Weights of a small GPT-style language model, trained from scratch on English Wikipedia.
Size: 15 layers, width 192, 3 heads of 32, MLP 768 tanh GELU, vocabulary 552, 5.86M parameters.
MLP neurons of a small language model. Each row is named by its layer, matrix (down: output weights) and neuron, and shows model dimensions 0-191. Each number is 500 + 50 x the weight over its row's rms, rounded and kept within 0 to 999. Numbers have three digits each.
After each neuron's rows, "fires before" lists the tokens most often just after its 100 highest values on Wikipedia text that the model never trained on.

L2.down395:570521496465540519541495479618446498485588542479418570516500524462491542501515492544519502519523560467590511528473474431560580477577459509475492466466525517483433389511453541546568438479470459484588495453457500454505525511510441515466416520550535503425518430480479472461523523449560497529549595461546511478425486424525477509459426436545553513501524482527509502406491469515523499526426510512501518500498581449617459531463471536381526518476483527467447556532583530453426452590396605505598442449485497416515423492618395520416614606540520458532579395496532418516410501511516500555
fires before: "t", "ar", "ts", "at", "in", "es"

L10.down305:453516461449515523598503563533533525491534439543471461512341468500494490542536476615480512532425405503552515453552476513549560488538486528520403525465527531453432514519433508522446464570450466507583459552463485524495465492553507453609536523571493459519498497491511475477594484482503649586506410457499535480546477485606477458523507472538501397556467544501520461527422440553472547500475569506443536521476477540450536539491548557491496621367624423533524522553548450501469531546467472448471519519390563474497445505545564474583488455509488422478451441511537370515457432437524412461
fires before: "e", "l", "ed", "on", "ing", "d"

L7.down111:477540634665502539512492452525532434453448484445523530483505545458497471478477561506477511498492417531488482487433454488565438617592548453480506424505497434485530447532461535470501509518558519560504601545459519525503478502596443518486553556487568591493526481560527482366568587496607484476501508451534528518530371511544544485479466499543491543539468534583499461488524398543442491530448445573533487476447444544478478488491519436548563478564574459511408577486496533481557475465539461505477493543451442450491575569350464473459509500496497451547417469468487417365527509387502489495
fires before: "b", "ru", "it", "-", "t", "ed"

L12.down384:507667515474514469590506552466624495505567417535452525437544391507540591506516522518549524480507469456535454576465447465445457479553507563517539503393513527550474510538482523467450525552551434561436544468452525512456535433540617535495528495496389483490496372508453480441512536521534623501498525454481501457586468562545555419435597551568586468422540545480469562473463471427487523538601457499510463480469473515480480474512523489518508547531361618498486472498467522453434487404455464436420557461480480444474464498504519474418492483542555527540592487505527454543422448497512508499
fires before: "==", "===", " ", " and", "="

L12.down447:496444436530523446446426516468500553492468583487522455506449470479443570579606549527528509463569457540511524514482496442525534431523480441458524549392512449616574497500457493510441477496619440512576545451553544515535470537514499502477516446429461475468473496438445584511475555564407487504417423494421557503489470524524472520599478517494432466514465420520449527531643517489450517496553567499502486428651469500544562518538479452547433463550585501490428493465457485530546663494455562548464456463562445434498540508533541475498587441557507437462525516458555516557536462374488442462
fires before: "as", "irst", "in", "e", "ist", "ast"

L6.down611:537568384465550549565475429494482498505524394507471513491465436537527428499466532510510525521494595519450408553563467524498578503452387575526524513553494482396440458588438485562559555529535507461572461440492532466585523448457498459475565495594559504482517503452433492559504427457512405478436579416478504511565575483430512453401444496530585524559445490553532523444503472409417525510519459454530502524477466493492447562465481582508592453415583550532491611465492467440562553556438549526534488422479483621511539521426533449470432465484492580573522482558502466527549517473518436535
fires before: "d", "l", "it", "ic", " to", " on"

L7.down92:393493474547428449468522475482516528453603520519529491474442563396514639525517470507550525414403487492479478455485556484551428471455478442468575528555550543414544495411470474528541436591540582440584506578526547504470453488558504505511504549514541447599510512499521506439498549506455606441456529580510556427482528479495507476565361529437490424491402553491506538574464458492478421604547525462507475441430452458477502536520580581504515523605469454566527402566544506450509524531455530493454490485457448500515561405481461512540492453530596506569474463404503487536498548549551465448
fires before: "t", "l", "is", "ong", "r", "ch"

L10.down743:540539477420499485560544463499561521455522458566539467564649474465514432473492500550499530437411458450604495589394449591591475491464486482506556538469480492445500364527545494544535583497471448377495483408544587613429482450462448488480496440467453501577446440492482478518462511460468552540610532478468572462590464402504467454455566531527555572511493461486596499503525526578541491444446521562472498452433472523529480514489531475471585492530463429474434569442525516511571526541520436475521586423577417480478529478472531530484499460461573553428504541461532491473561565546479446495
fires before: "t", "ed", "as", "er", "in", "ts"

L11.down535:467528494499506459525420464461551423456465530499495494484508538505510526428500519516526494522542513431555593465471439558487469520460557577620509451453491488514501422531483511506558616500484482379592491479571462578531539492477453538528594533453498542522558503453514479494508532454539516556325525539495492526477571511480473542464444466490515443471467505550555440419583449488510433465473562501453481555478570472485457355530513533510359551538541479484531424496590478507449534509480560499515525547334401471448491525496525505530492512420583542496489499605490557614432522509537571394
fires before: " in", ".", " at", ",", "ent", "s"

L3.down498:544449443576520496395502515486574548517501504572427463500532537473516493562524507541434422443504504552524507535452594569624402511507507535483497578444442519505413501497490490503525509479425523478495598559486461569441534503582402509636489579476437565465500443504520446550386447508451512487459474523475566476490585508360515537463432470456444485483531462456564437469406504513507444485429452533462563546474423478568530487559494578552460557497410472491450568476510556461484611507424489513569511384532505498441477531462467537506505483564602480514485487509459542571566481596517499438
fires before: "\n", "-", " He"

L10.down16:500436456447476519512525547447505491544488468487510499499509501490586553520494468502549442512573508586474552475523482460613550554615445545444446498477456467494580531485556518503507566536436476430506434470486612525424579404451553529527508470518463431563497571432549577649488552453603448488522555584537502483524513499401405537493369391552449436536485427492566557505517482519504413418358434526571560447477486501539527509479488494599560548436455503535565394483500531567510467490478527489501456574467506546422529475554510510477469447442526495451480478444447476467540456537522496508
fires before: "er", "c", "ig", "in", "us"

L9.down118:472502455418505594509452497525478512443545603537493562514455463513530501513398549474489561533474492429472534534528543583515480530479413442526545402483406490447482477499538480562486508559551529510451483602555465568464484456437460535527436492515562541532404534499511618416522452462440548408453378536472507502395494445411599586513510505562467545546439586542624559416498472482480527499498522427488469563501541547491462491518424558461495619481519522494484403457501429596478549488512574449433495560492581602545491515491421494506552481511443498541509505509551505411548458481473477450
fires before: "s", "h", "w", "g", "ic", "p"

L12.down87:584534509518446484466583580486515527437476506580538598506447460472464567532586555479482411363512433476423493479552441525539538426463505498389513450535512443504484525496524459513542468435519591518514477586459526538491518475530504456423469531446519419543421509511374535423411529546412522507534585496529486580509538536544470449493465502440468466484573591575499576527459450438521599472417470503441510511511565437434519576475589525475451502542403463537428426579469521510509551448563503568467510456465528460561442552529481486504479614510436525515480556495538555388534517539519543451
fires before: "ing", "em", "is", "es", "er"

L2.down296:461578530548565439389547486570411558487606533488505519546478544553580486488464535447590517474518574564473587505466533480470588544565416528488462601642494446515593498658542580547469558516470460541423564526440489470511494448457519471557507526423479436501507413507506488425474469476532460418466407488556552488466466514555525438464387438489500592461447508470404531530510457475527429518521499530522509479526459471448487435567465473484451544422549537467435523485503493370491532532421540537540483591456552501504525410483447453543422518521470490500497495515521476478515442540483563540
fires before: "n", "m", "e", "ill", "ing", "ep"

L10.down89:471516533440590577439489470473529509569465480504542459525576497516594388555456517416520487471506468591562469490457490540486474516591439525514469432417498516515500465477639499501477490452462480620420569474533480496501556524494607476436417511537468522425444496495489482485508501602434447494485535477470441470484412467438601475461605480503576525511491571503432511544502546397511472558503493495563494457482512504554546438579380448498609546535459582501490481479435513544471523440574576546440477513531510488527505506585457558435637518467435434505441455515458537513531517464579429432
fires before: "==", "e", "\n", " ", " l", "ation"

L7.down362:425487417448497488446420473441492481490519425513495535514527521489527450479495462553487588507477435491524557460500637475511436520580536620552510572516521523475455502534522572499486493545488547438501390449519633517487541426485484538462563424546372505651574525548487469399514424544544534521435411502552430434491537499525513433498544484584528480516453555585532447342470507523527491470458455566488435500528469588509502508475532560445569496533448451560499526448441463467545526451466540540464435499530484593478484515508554531476522516489483481523531530506401391527426510586495510580
fires before: " the", "t", " a"

L3.down241:481537538545419509485508493484516523585561575549528564522554437430489457556361414556500583548509463480531540538399519551515460516475579520537440461493529547396457455563413549486502395460457559532479543474407537418486536569577481466422510442504454492520557569474468513627495573579423546480546492554518490509470481494500507451511523429544473479457498566544442455510497514501541499420458550447489478553505478469456445519432481517336585528514506449510487517556554534394464513444408561580488508455416539507534501539432470390558555504560465572514575502552481527452459486494569493472
fires before: "and", "p", "y", "t", "f", "l"

L9.down666:593494443569483415513467530542456440463485506399550511532524468463594510539510577525465501552520460490467478484581419502483501517487475551451473468510513458497514429546430536446447433459601517608550459464559530542481506502495538440418500498441496495539463456463517441444451476624471480570503523462441446494464557469479488527591603419407560627460496549537532584484403437431442491481447500519518551568488500431431469513418612499538532519469454541514489536480614566481500519606550430457410437505478497464485599470571500493409453560514525544516476564536594476564480569493469528507
fires before: "es", "ed", "en", "is", "il"

L11.down320:448548542495565493534558523435519484461506501553573490461450537533456503598544514542491544568494463584460566466599429412471498445543493485452485556450422560491457570443437433575508462428505477510504514530615616476501497525432546519442501485536547449507530479463516512498598483515425481405480535588534515513426627444471474558554484513512505450524523485521542429565583501434439404560542491569456512530492500510498440509402455498536538529446489607499454380565511525505476559514429440424572382610475526432588494429517537426508560499522536430447441484442472512491470515467493520459
fires before: "r", "is", "an", "nd"

L12.down171:572480525432511610412520516429438506483462544539520586497498551552502498509521443479520454477493481588488541552472484553520397438469423521589512483458546555480488463517537458415472476509504474434450513469579567547488509390584596541443555517497538502386469502507498532530444438420520506516633518435480539404525526457509474490432489491542428545490535472551405468474447440589457466567448452448502470411527664567481443433552530526515465501500472490549488458441490436503553506466504553402436540544509454490594473545549475468439446584547516534483552542615474530550512503490596541494
fires before: "s", "es", "ed", "en", "ing"

L9.down426:475535528528467441412568473531494569408494459500505499487580486577446511468459522460456473469550497495449601572548573483528470556569434518542562597522462494474526424569456489480557446474475540481535531565492478449469520395564554433488538488493479464536467547546553437543495495534420467524504534429566590447480440531606476538506353497447466489411406590467444508510459426507521504562516520476485414529624444503499551502536560455548501499431578540479631460488581415511434528517429424499453424551391520477515553510513545538542538493489461563480450570539476517452516515416465568477
fires before: "n", "e", "ill", "ing", "in", "en"

L9.down264:516503501569463493416574535469433440392477531580525536548467547331535507576470520513513507535525506483517453442454548545557471452484514429554543548541542477392558496477498464495431476559583485492549649440547482441511565442421446550431517507450528483491409569541452474498414462503457595486465532504506502524556450441462561470545556533561530572574494505542549573556417529439455532437530545501479569472511538519522399495446455504480466438477571548511497481486483476530404528478355584534497472397540526495492505514513480544420468401551472538510528488563547527590458542493465445527
fires before: "ust", "e", "ic", "ab", "al", "s"

L7.down390:481483472454484475631543554542373500492462472519461434459418540506480489417510425516477452439487471517467463569530491514488514513501485615575489526601423582476522382498579484531549462488529533431487489511457488558550535458518526487497431407530601426453496533573480524559472495549533537573523555484462446466616478445522474481570587553401461522540503501481455483488459517484468432488545474447534537556481500442489412527471458550563552582490624487502488522521444419510443470508369501529587500551502498385560589540412471515510527485506445572531466481502481399514520599503591497506
fires before: "it", "le", "l", "ice", "ic"

L3.down9:488500535464503555533453539448584501475543472438534384487428408464466422443521492462548391546434506483451472520475554476475523473486491429487470570475491517627531550518472458424503533615454604604535465521462492420505447454413486542550415519498558495549535538383443514580527585476622450446529559540491543532465508535521403501489498534528487509449562522520414553443509507498587587471464448496541537530510523378603482504406574502504506535516505480445465503444488483432494546420404508556438521466566538465462552555500504445510581527524518519542504489455545616529574495470528487464
fires before: "v", "f", "b", "at", " J", " M"

L12.down123:394491534511454593495519481377481471542574503575502563539492514510525529454438455523524461556521465560462453448410490506522478612504563605480577428506488451465542484588540490543519468533541566557543397527535368471534451388473512458546514513480431548515400565503495510482515467522536555531470532486480560483526521491490521453427477520578556514471524555500439521515435492472503448451483582487503564459435574528549532436510577410522514520542565474483556399501506479489536515406545409510430501531538453523550503457462601451628446546426445502534453405552427487566447478519418521424
fires before: "e", "it", "y", "ed", "es", "m"

L9.down177:443494460509454531415520458478519551493534498441503568523529483464463468439631554570440391402472506491481514475557499467433538431544379536526481490438529507522522587471581540437474490464514564537471506607577553493481448422519518403472536566479486498477507541424412522518519569455587457524547533493536607459477469482541406529466409484520519516527465509415515556539482425423500543477478558542469490581573549449514595524523466459458544552544512512580461434501415452530574522568482385495488527484507525423515465530535519551431567461491525485486567446424487545606411537508548544394
fires before: "n", "b", "v", "f", "at"

L2.down564:569453491485563529501419498527451502561499536428459446501572402554483513477443491495469461557524507518489438418430478394514535573540471546600533493451472447520556449458568596514551492538589453525507501452425486545487511511427506471478431525531472491440417442508560400506532509441414504543439528505555422545549488382449524482434431517530425534588508567450571534573415545554545484486512484545574558540443555451505533542481427540517449480412468469487484489512552526539478497631442530450525461465561569489424543495588524574506480511608578404529577457563532439466432467508547493508
fires before: "t", "ation", "l", "ar", "ts", "at"

L12.down433:504485546617500553489481443507536519488476532476404507530599426413476541556522458511597592521497470486513456587557626451415467448529577583486392417509487537530411471519451443464464486545531537533438504474538631413533461509513455510492502566431481495537569483514416492475540475508468524452436426528490515508543533501571560549519625449507447468498562492502502407476494591528385572522439518540516560508466472509478441442437499636480456460575476490500501507506551450549527485519467456524433541475525494510524478433472513530450442475440559620504595514404509415435498512474497494528
fires before: "ment", "ct", "an", "a", "y", "or"

L3.down495:562504576454503428542486477452404488457441393565528456557537466468434510495497520427493517496525526427485527499529596484445523520481568561477580549439512480534570521482394582517529561438486492542459497500534572514558452553546448483363502470548424417506444477429484508497482465497419503528509576574542473657438483472568462488485547595497509444518510424498490441482462530494539443493547426561535448470595447491492469475544455543558543553456461485473516471524506476592549603438514497513452528512515549505575436558441524524531472423558468566590555490535539439494462472505310478499
fires before: "\n", " the", " 1", " 2", " 0"

L12.down630:492444458492495517446392507473602508626551552439471504444530509535537474517572487446532548433463503519454545489508566557535475524459503540487552415477493528495538536501419538445498640504522465469609354557497489481431613602579472529407561551454475457469471510502494544485495458505421504507473503478461414468438543513475552487481513488519578514505573400515514448447457525551466510500433539465533587553545414400440490599487599423519453608491468439451554429534505525512516531523519502545465576467457516518509469543450540593498544456498616468435427489436513421501473509541453508480
fires before: "e", "-", "ed", "\n", "ing", "ation"

L11.down117:456521418456440448448488468434468480517531445461498558439481560547469556525537544445487574521412444590488538495445562505459554530486424546513513582559607454485571445553422554466483629572504450512554426508534469552426623518447556386567528476487491591446458559485539448416482542545467625517476456527511520508481391474467460448518486543458432501526486472510550533465486483463428493468545539526530509599437497537465509493432516556541552470507581425574435519452556440443495505451464424526455581487451480519475453544547424547549545547440495582455487535624533502489433484550484515488
fires before: "ed", "n", "y", "en", "ing", "ig"

L10.down427:505547545530418488581459514403396562453582557445425528501480504516484524495440589535565500489551491509583515539427484556447410583610588526460550458471559571521441463558462487496540565494496457452506580478491508516499529509517512570528499493473512471490437460461521610498473485570498415488537566504479450507366473522553539554597439460534500536454501508550531514455522461518436582523459467510548520450559443552508503538512509502403418522502473450498478452431533392605536534614486527528461419480522458361454582494545477470489571470529391366509465532477536465496498440479462498471
fires before: "irst", "in", "ound", "e", "ive", "il"

L2.down736:562497453487471524519446502450540501568552466490547499412486510433475404447493498458506468531465428474437507511568510437472528540435484460510475577471467522495542612554504442456581505551509542567544502531493407474493418457558467560502502580469565490535562554391390504568526503535581438526589550513437559509457549529497483448561467482503530559439446454528477599447582423467587577510486534532548479493526565486651556552463555483531472533559505450506437485543354521464442529495431507439413508501495537450451503564542492518502518542576511456451475436363469532563446563410504483462
fires before: "v", "b", "f", "at", " M"

L11.down419:415416569427489515560427421490422463497542504439516471515480543487466565389542546454500470559456562470453460450513611455569506488531432503496563561506499452465452493385489449556475552505540454478459640501595453648533460533465474489492503412526524513501493595476397598459553407551508484483486515489580518532531611469550501498438527535548473547430509481532541453495582546510576457484607486451516432539499493558483517448542499494431457519477512564500512543466497530540507465528400534478530638456515475541435524440464491607521466512518450445532454466504496499416491461418499572491
fires before: "ly", "e", "ru", "ic", "s"

L9.down459:487560489548515521550537497415546488476624504519505512525398574482552523520655491510552470514562503588504503537473436528527483487496433422442516514458563539508534442521499457555415517492542550509479484493506550463480558595472488432514514456453548552579429493489530544506498540530460502638529448522455527474452394539550385513577401549488479514474570493498537490574495490548409593436517444482465521487508492460480455534534435460629511534584445437466496448488540472466508543486531510535327537522483454486436434458508394447466453552433522589443542491491490529456456381455504551482
fires before: "on", "p", "ed", "ot", "iv"

L12.down264:538519395495510480518510515502418453387445472532506525567478508399424400493498535493506584480435421435423542559538608517500564545479491452504500599556536478449559466538487482522498538450556499451498462487536561531502489531549487445466479543508600517495535525514543522553533553486488420489627511627521415517425530473491482491529422503566477411504426459491544438516521588370507345492526523499508519519534522520517546491451447422400484446582438526403540484495481487490407477496499469551502477521479479498542423473541486547558527517589485565458578482468507457627482553587568505497
fires before: "el", " 2", "al", "ou", " 1", "o"

L10.down324:510487517567549489521479534379432454416510539556603445542470508444486443502533536477556511489468501497409540556478410559534480466497551540593449465470486395448553561441486488518529516540402506495516546491586490472486482537520499485437541550474479496475463424496473574551484462524496385485540539582555589528655548535541499527525607571584427449393404555440478559476523446545511471478500509534432522488456436516468497515447574454543481524543523480526386500560545433448536521460600556496465465488475433491403560474494498372489464495472478477463555504535548476584489421515561520585
fires before: "ed", "es", "it", "s"

L6.down200:452508360534427495512482524531430496475580494427516530452449510506534527481484522539466555538458543480432494532407532500500467562506583531478552479581478476434432475518424539457445468520454471572542541405589486472397534571634577546440534521482513559556571557566413530429492497459438580570465554539429560439474577424494480428439512510529357417403464472496500499522540520551449574435538422509474453487492429470553486544560521521613555567497475501473555430538510546506516505505575499450517584546433490442558469457422512490523541508568482506549429470520521516465508586490508528491
fires before: "n", "t", "nd", "I", "s"

L10.down537:581536523564468553463541527517564549417502450530514527510431417525553403488443530546451510509397535531448497465565487542524391496539583502633468585487543482533428512418491504460417525552419505497427514443554501562494486530626462479406528556531486520443491493548548497659428422583495490466460482538536441571529445494512536518533566499544476474508448439568373464403522486519487548494449523570478469514555494451518526476367488514562509491574463479570578451493499472496537463501448520520485485472434510493560504471466469497450433479504626495528504518604487434404530515464511532450
fires before: " in", " on", " ", " a", " 1", "up"

L6.down276:460473530459383561580514490634462519453458469484519490514424502463508444550433572471583539498521544448474606556492534452565439467481429538538546544503480470478510488613501345535562453422525377482599550416486520525493545459500525563475470494525481463507529559576496582432534549527455458479552504445478465471459434520445531604481479554558411578455496556471534442539536479489485423501515590578452512574487543530522559484480541446482484470549538492505429543455555502478486444434428451588456602496535509536532521447514516436536409542561517419435453449559485529465418464487526498541
fires before: "ic", "e", "ist", "ing", " F"

L12.down36:474485510487577399458501493427610524486463489516569488497493442499583562579444561420415414564508478522434489513495543581468492504495527464452519537587490506400562469563468474509527489559534497607415453547398505471436526501547512530442450429549526481496612578415502527458539441500507478462501533487530545463445517474497439470512431456461538537445422479505420494487522571535476492563385434500521515479450423520463556499416588523510503522592538544590495463469563528506526559516552466551478561488428474585470480491484567579456388606476516539430476524501463492508581408535453620492
fires before: "t", "en", "ent"

L9.down362:550471400488491549502531543574660476470577532505575477515455502555507475427639479605426557501465446516489408465586532469548537514494510530397426607505473498486562497418543565550510570489438510536454570525510456495507461498449488511496483431455547554454418594469416541551548550480420512492545524504474513394498512436559543413506469516514395516537564474448483490517543446478570486524412542393577506516407412547527486518508501511499587517595528480532490504489536478534486463584433530448475478445541409464464474446472522506521542484498493480442472576452479445531453513511440510609
fires before: "ed", "iv", "as", "uc"

L3.down653:521550615483460447548497527496489562420441558585417519421511468509550482557517451535560480527473479600487469414545517549602542542555573474428486439515495547504411549532478461560412476467497445552378456422430503432462430559400501439518493527448433566583572551572471482447576548523533457461625471543526499421509517458545488462452580539506428472487454496531421509585383407606563552487506409464503529485522412527425516484470466487518454492514503459432559517506609506496492427500462542477550506526464533523540566446471494573491529548520492524533472479545451559539486514494517457505
fires before: ",", "\n", "an", " of", "g", "d"

L11.down564:395446462462516447518462485490513495517575515562568471435473474523540556515558505555487454493559550610509434413498445538445499507519548524478464502435452534446528484659467476422517483516570464549445504470546476469581568458498457554510598515469425441479479531497530491499489532532496480519478527524436360497511477539432541468577428499460561617505519472517558504491563518416559545543447418571446573446489450461425433400488557521562512537540479511436560444488542532565596508523540393439506471546508434490413496503512463477572460559409560561473501537514466435620576528441476497437
fires before: "ed", "e", "t", "er", "ing"

L3.down149:560507509490537482452524421479445473448476482542430467517512464479470504552450468527568517523413528521388428555504481505569492563508514506380488574487465472439488543498552431440506509477377538481448411529425486501491455564468503495480523564493390523585549450458572620508480492405497551477526443585512415552402499563579516477473607527456473474476495523541474439575469473478504511551558519523554570445613496480498538505578472516472512439435548515456497520455485598506578506464483495653535409552502459508514516511455478542500413462545547609585548474527419533605444473523459532476
fires before: "\n", " 1", ",", " 2", " |", " 7"

L2.down94:419549441634442453441469438570569411554588485517516557480495455472547470463472507457450442497528438501506540507543498495508515552532523509540511518487464500514465429547428445496465474513529529551465598529438486533528544502527506594365550466412465505565560480528509502446520492601473621439587431527447468462489465517507481443513474402527478518440517495645477488561526572557516507522471438503514463574451498406590426494456510449555517566583481532522584510516476404460512472556513497441449477522456492530456591492474559466467514593521604502526494509563525416380426435474552509446
fires before: "n", "t", "f"

L10.down200:459496484485480543505522472489541525531480539544526512495538547502460568525520311557458475540481536555421469503466456523508591497582402502481564494535526571487353507542451476432540615467440509447506471480551543492547506504558584458540538550462473502536404522451427449479565428483549512579484486411498512466474544527592411576464506509560539493513436591534636473407491458538421533489540499408503554496429446479477506535481505535599452587496544501461503509479493534491486640543432538495414512460573530505475445507482477544442498404569528402478526428501441491486453507527509475437
fires before: "l", "es", "c", "d", "ent", "a"

L6.down481:470517500463424509520533452473463339554486540499521478637582527494489517493472476451495577543478543359444407480478503397435501364522399471434463501468513532538448496516589603519528519457495467427473504434519616519440569514461479540498496539520478458519509527560528538486476482559471455493567479472464555579519614448571449507468534458466430563391535376565491473596508553477502582547443479438477566531475555560512415541477539564460450509504534528455537505541487475478495502460481519563575466491568496537511544542551458477508528559495575510436516586458482565428447515453488535483
fires before: "an", " of", "ed", "a", "ary", "age"

L11.down282:578402486496503500582573539451399438605520547419437541477456544412478448454477517544504382580535518476538527522498455522645484530568513509518495593508557471500435462497560518493546552492442502458393539518505461533467476526446513527500377438500529489525595525480480490419584425619625473480458524577460537483490544563487457468478474529512496488497547487566514418522534473469511417445436560443521392494468564493515483506563446535493471417423533580541526467584501523480496520477440563591512504487520501503475557459532538485590542422542394508485545460486420486399491508507517482534
fires before: "ly", "ep", "an", "ter", "en", "s"

L6.down477:575537473514428482556476478537406596519467539511497549449530538482512561520550381526548599518479544523474531557549567560482403423514474500487423485552477564445518553445511453532455428488522440404510511622416588476519534501480501420496484510499419501429510525532505544599517589489502518503490481415550416586538526461528468446609550466472574458530513462568497429650471491424555507428459492537568456503464531510584415565545505434448546483397506520537583559478522479534482471456436405497455469432430496476516471488446555532485553461434498578487507502470489465413487493560483546471
fires before: "le", "ame", "om", "l", "a"

L10.down130:475500568407520559449532475554538388498496528419444534376485502515464406513448502428547580595522464599512584570543476498485517452475390543463526454460495437446544478542441494470466610498510539557495456535504546475464578560447492408513510536500413568541491518529543474514506440569468539480520526494523483481594502551532453535574457475455449432528570453548537549501370445457508506431459431581478539472479523480451484498478588541558433615550488457385446498468540512542627516513489528534423403509488407456501518539519553540484517466480508597429501494516463515472562560449556515505
fires before: "ed", "r", "ing", "es", "ub", "on"

L2.down212:490476477505506563501539552472518509487458467444505493507575602566474481531458471423538332575456450445519492584527527462459420610485518565526466520461463505530467490500490523470552509463453380576567554510432557549428561486544474433553484385490482483562486484455396612459536527567487487497449414451484520532490584479481472547482551522467533472536526501535542425522507536423541476475575517528440484545467569465512544430529612421518504496499467514449497519523502395546417559524535459463546455460483461463548473453482546486468527574497596598503474491472356512572597505606481539439
fires before: "\n", "-", " "

L7.down539:468580485571497517446494422512504509438530449524486403447491469508327424520474545545482488472470532468543476530503441531472452446516413573563471487552426555402483604553517531506430524486562495436426471413534487527500561521480635384582470511479445528521476548517468542511530455521478543507555545548482558479558414509573582476533508573627506521428525573548362526474441455453426489488545566487491490574566488475518555570578475472516413480461451546500509532482508448466527516493530616461508416495493472491478491451480470509510431566440543510429602570498564520505508491497440514451
fires before: "s", "ment", "y", "ab", "ed", "it"

L11.down136:565609405446543461611529508399482571517422424559491508527519507470500454545459491525484520504520462451512522482544423479502528511542480456538594540518568504578365491454479575371404441567474477580471544453480597512505557465508545498431359525515471484555464558527514491509523546609475465439540501508526383443473453525537517501477491551507511492507430488601531526606549477482500458538505462546552549452499450465532536498466523507473402457526521571470483561500458594504563501421466531490440493498488530534526470474523565477455542502485423368467516530594490382450498559431467523546
fires before: "==", " ", "le", " t", " c"

L9.down13:459469429527447483463583503580417576378518472497550552528531483541493479469490555565550536420403577573528583485551438521528620478551455511541466475574483508515556461519563468496472538504500464565543481551508467470499477498391533568498484394570485491551421482514528533550557449528439489537565583500532487529454479515499547551497437393501535447552482531521513505415538417473385499408420546527563434452467561454513393441475461530567516510469493579549475427467566477523418488509519440509525512599471510473549509528447411528458418519570411517503515444528534459423465544445507510617
fires before: "y", "ic", "ig", "j", "us", "ag"

L11.down104:448524467596515527410494518488511472438446455548489466536589553354521496460502488493549442520507573539549474461458505542556519524490456476550629540495542464513505549403546520539582420545397544491444527548541616521497614520501386490539551543473405534515517512482503533540477587457623540489414529482555399411535501515539398460513423476529474403490456413495555508460499517460538532538527517498513494452481522447469469423439490493530508572491522513420487514535572512515377428553475512475547547471469425524493597529521431495414476476477513492480520479561445621576491537446485511486
fires before: "al", ":", "es", "e", "on", "2"

L11.down271:569543562485509508524477507495543498477490501469397518477401422507474586527494555486538547519495469547467523494453419533548564474624610547579438464463468513508477481514523501440623492411494379418472453533525502460624564384531458481490503483454511475570508516491542447470481504502488544504451499558452494513582591515459578443455510487549545497483497602579538456514515484403513513521468467394525454516501483431462527482514503550469463492468493501575551461502552519474516553417472529508419327529644516494486432550515568498433533542507546448541572469398471540549414504514425515489
fires before: "==", " ", "==="

L12.down164:520584500485556525420433485517562495441519426502527463535423514542426543538468579573450497558479540520486502500506445565496453541510481504547490457448514563439547533523509573485526504547512454362456466403444534542486512516505509556450568504544485547446437493582533427529477495503522444581468504445526468564543456508404468468483590492500439563511417488494486519441437439558521445565439566473396486564499566474616573415578453606419476480467478409441435478458565477527472509542487558432577532541453511524496532474587602468461484501515528539545432470615550523409392507467563538464
fires before: " in", "s", "ed", " on", " with", " to"

L12.down541:541528503589463475482446502543529463413473481441444523601510509419518395508439504499521528508546661383535523562523538585504508542532516460492506469582504494536556422506463523479514578420533565442408606443442572453433547510486485443452508568524453444472528533560456504579468531447537432454539503547492419508461507434498504551457493558518484544450500549435444512532556533534508459517461452513534575520531461505468516446509498394396528461459514556537367477517529434517422559528516523599458556429563519498493466426546530447542479472463553509542436458489560485504598371596530512507
fires before: "um", "o", "y", "n", "e", " 2"